Weights of a small GPT-style language model, trained from scratch on English Wikipedia: MLP 640 GeGLU.
MLP neurons of a small language model. Each row is named by its layer, matrix (gate and up: input weights) and neuron, and shows model dimensions 32-127. Each number is 128 + 24 x the weight over its row's rms, rounded and kept within 0 to 255. Numbers have three digits each. A neuron's up and down rows have the sign that makes its largest values positive.
After each neuron's rows, "fires in" lists the words (lower case) most often at its 100 highest values on Wikipedia text that the model never trained on. A number after a token or word is its count.

L3.gate162:129112095148131144119141169110121132159102125091140108081102098091084138166122104132112137121130127132186125114132156119143106120179083115172119137129091090113123142129099094119095126124094089085123168150109117121134122122133132166141117120178097104080123142107131090107135151126098144150
L3.up162:139124131117125123161129129097128063132125134057105112136086129113128125069119152108160149137156141133114128153116143131140140129170100118140114163154149144147162117131092170153167137169145177166173164112094106124120124111160152123125179175165131126097145133157146113142170072081160123135
fires in: "released" 23, "published" 10, "follows" 8, "open" 8, "debut" 8, "followed" 7

L3.gate442:106150104124132166084111108166105077129122141113142108150153081146149139125120139127142164131139124137149098109139121084136140166135094124126124119147112120116157210129102135156104137140142150128108103109116138127155128187150128134133122178109088093105132133113105109124149101137125124107
L3.up442:170120101169115136097144130109128161101151123139111110140134136138139142143091149128117132160120156144159158154124167126108162117135148097144085118124115068125151129127114135158124148096105095163131119084107112128114130122171157117125114164173151104115128129092088122145162114099116115114
fires in: "later" 48, "illinois" 4

L3.gate292:145079134141116108146145143127109107155128084111144086155123114080127137137120189111129115094075132111123133135133128127116109152144156163145121122121144146143102079113114171129125168083094150158089125168135122102145137145139104113137129166126139109105132144152108151135166104139100169148
L3.up292:106137109156156127128106129095127151131146136167128160133117125096137139158110159142195130093121156135145139137124150084162163106166143102179107152163127131135135144135168125110097097117101128157086094121156136134103168121120152127113126132090107113102142107131141125135175183127095112147
fires in: "not" 53, "work" 4

L3.gate517:136149144066136120126103097121137113156112155100122116099145120119126153158135131162148139116160149168130136147104077156099090138103161131140132122143114101103093118152162137115129129114130133139114139103133134154171136168158110124125124121155122189110142135140090180125141108094102139143
L3.up517:145137163124125128174168112155132125110084157142130153118144136141183130139148132113131104111132108164101147112138131155141102135160169147162140076136101174144101122164118117121096139141119112167094107138119086117086161079156172148131136128129150127120151115106170093134095124125133136105
fires in: "they" 67, "goals" 6

L8.gate416:113125131151104111155096093141100151134105130154121109079112138116168088111114143148154140148143151162102112110139126091146127106085103136147107102158119158153129108153111091111102102107123149123087108102087154141146140128159140118161117110110174193142169104164127134097155130092128139103
L8.up416:162126158108148151132094103121135184096107106165116097120162101142146145081143136201110135136152124118107135127135102117135103136154139150116131126109134122160125125116115124111130131109111116113128121137141106088078110138118145114134118123154189153104180108144098106134119090127118119130
fires in: "they" 54, "society" 5, "title" 4, "through" 4

L4.gate517:108139145163185157159156141166117134167150141144116126126100124170129124126123171107145131118160132114124170135165115128138170116132132110086118125124096084126111116163135153168122114135164189135147130147133157072160134151149156139145123134111127129135152096103113130086130109074125142085
L4.up517:148109125113115134131116132135150133163204114098103108143134158146117147104094111105121152127108148127163001132129110125127146124139136118110110121159106146149137114118164121126092136143121171123112163132131105143129108157099118120108126142124136145108181125128121124129123121101102074107
fires in: "later" 35, "began" 10, "released" 9, "started" 5, "mcdill" 4

L3.gate518:140122154143117092167135126151103110140146162153135152168168099114122146063162168156147161127109159126150109142118161129116158106093158128145128119144146075145135136130140125118125114136117108087121145134123145133106103146193147141127135100147079155139126168153112105143163109150153083127
L3.up518:101130178113134131137154137154115158176116185128093162132107130131121110102163146140137135130107124132127131129094122111140108130102125128131145078158133063106148129136114152118113146077116112124133170118132110098109160143091149143099140114157118113099167167129166091162131176127136093069
fires in: "during" 56, "atlético" 6, "télévisions" 4

L3.gate146:139160126125119146149127144155123099150123138083143158132106128114147089161163132124093125127090141103145128161159164095152110126153096156087123078131150123128188079127122136117158105148145139171103116127096081111091126089152115146138095159150135124120105147160095123125115130143160103114
L3.up146:139088132091134095109118150132134131128111138145108103147116100125119150155148109115115081148120120096125143135150177135130088107104096122129159125164141098127155079134160145136146137131107152124152151136104123163128126078193166143143131109121117094151114164128150127130094123128142162168
fires in: "final" 25, "more" 7, "graph" 7, "central" 6, "union" 5

L10.gate357:168131137152128154131119132135166072123156118095182104162107091107125129098097133163111122124120098150120134159138132122089155168102145116154184119118100153115096085162114116134126106146120154110131107084103159120141133176177118106097124138147126139090107127109125178103120139130123196138
L10.up357:122159115109126112185144095096105137109121121113148107114129129151127123097115147100095127134180125137179119138135123100113125127085132112114113142128138113121147103171137086137121144131150149083077117079139132163142120136144141136130138104139120170149137114154110156125142168087100105147
fires in: "not" 24, "t" 16, "to" 14, "also" 8, "must" 7, "would" 6

L3.gate459:120106116075141100132115103148140159124118100110151132123125125111135127149099109115143107156148154097114103149161144086113051127137128129147118153142151130162112077153151103157150130095166175147107121131146131118125115102113112155146134179157082160145137117116112153157103153128113135132
L3.up459:121107120127098091087090128182147120126120093152102100132135132069133121161086160116154148109116085154136135140132148134124140106166125175147144163136168162165099085111140153114108126118149117153082111152161116093141136113123171120135131179185097107178110110160139133154117134075116126127
fires in: "served" 31, "work" 13, "works" 6, "worked" 5

L3.gate221:119126143151132169133137113107128110122144101124188157074072112133111135096118122118157147150132108119069126136101154109129131132139096117116145142115112144063134090103097123147123130102075118075107118108130096125139146130097121081150136127104134134129146145139124146160125094107089144103
L3.up221:104138140117107133082106124119152115087135123131118080112149105122146162190171101103133113127118106120148118117139109145112104164111122108122137141125142117123077144127096158115144149157059141138138145125139157092133141144130119091155119121103125135153095152126094106096118118145106141176
fires in: "in" 74

L4.gate31:149131128135141060129093114152117123127120132138141149142115155136146126166126137147123165123132125110113129098110141109165098137115126146150132092190117118112095106124119083121121082080151160153136143117123172163066172146111116128123101102121098148129136164114142172110148160120116118085
L4.up31:137150135141127070160073111142097152125120110132117140127109136151145158177143099132135160107159135114125128087137157134148117106120104124125130099180159120123102110107133101096122122102129189122133143134106155150102170137103129106114123107088108154141144136092136143124108161107124121112
fires in: "who" 57, "states" 24, "local" 6, "whom" 6

L8.gate281:101149139107128121155063096144124114111133114078150153120113145136188107073128185147109138143143148130145149124094121102113124132149108125114169123128184110122108080115101109138151172168128091156097107076134126158128100157131111123129128160173128148127132145104134171113126147112112129126
L8.up281:120148142151155099131095153113149154116142097130132134132118113108116092117116139119150131119116080122123159075140144171146149112161086170108120101112118120173086124145146120159140147131109096158149083145107147150135110119088167110117149111130117100120163105103132151123145092167120114117
fires in: "they" 23, "company" 7, "girls" 6, "club" 6, "ground" 5, "other" 4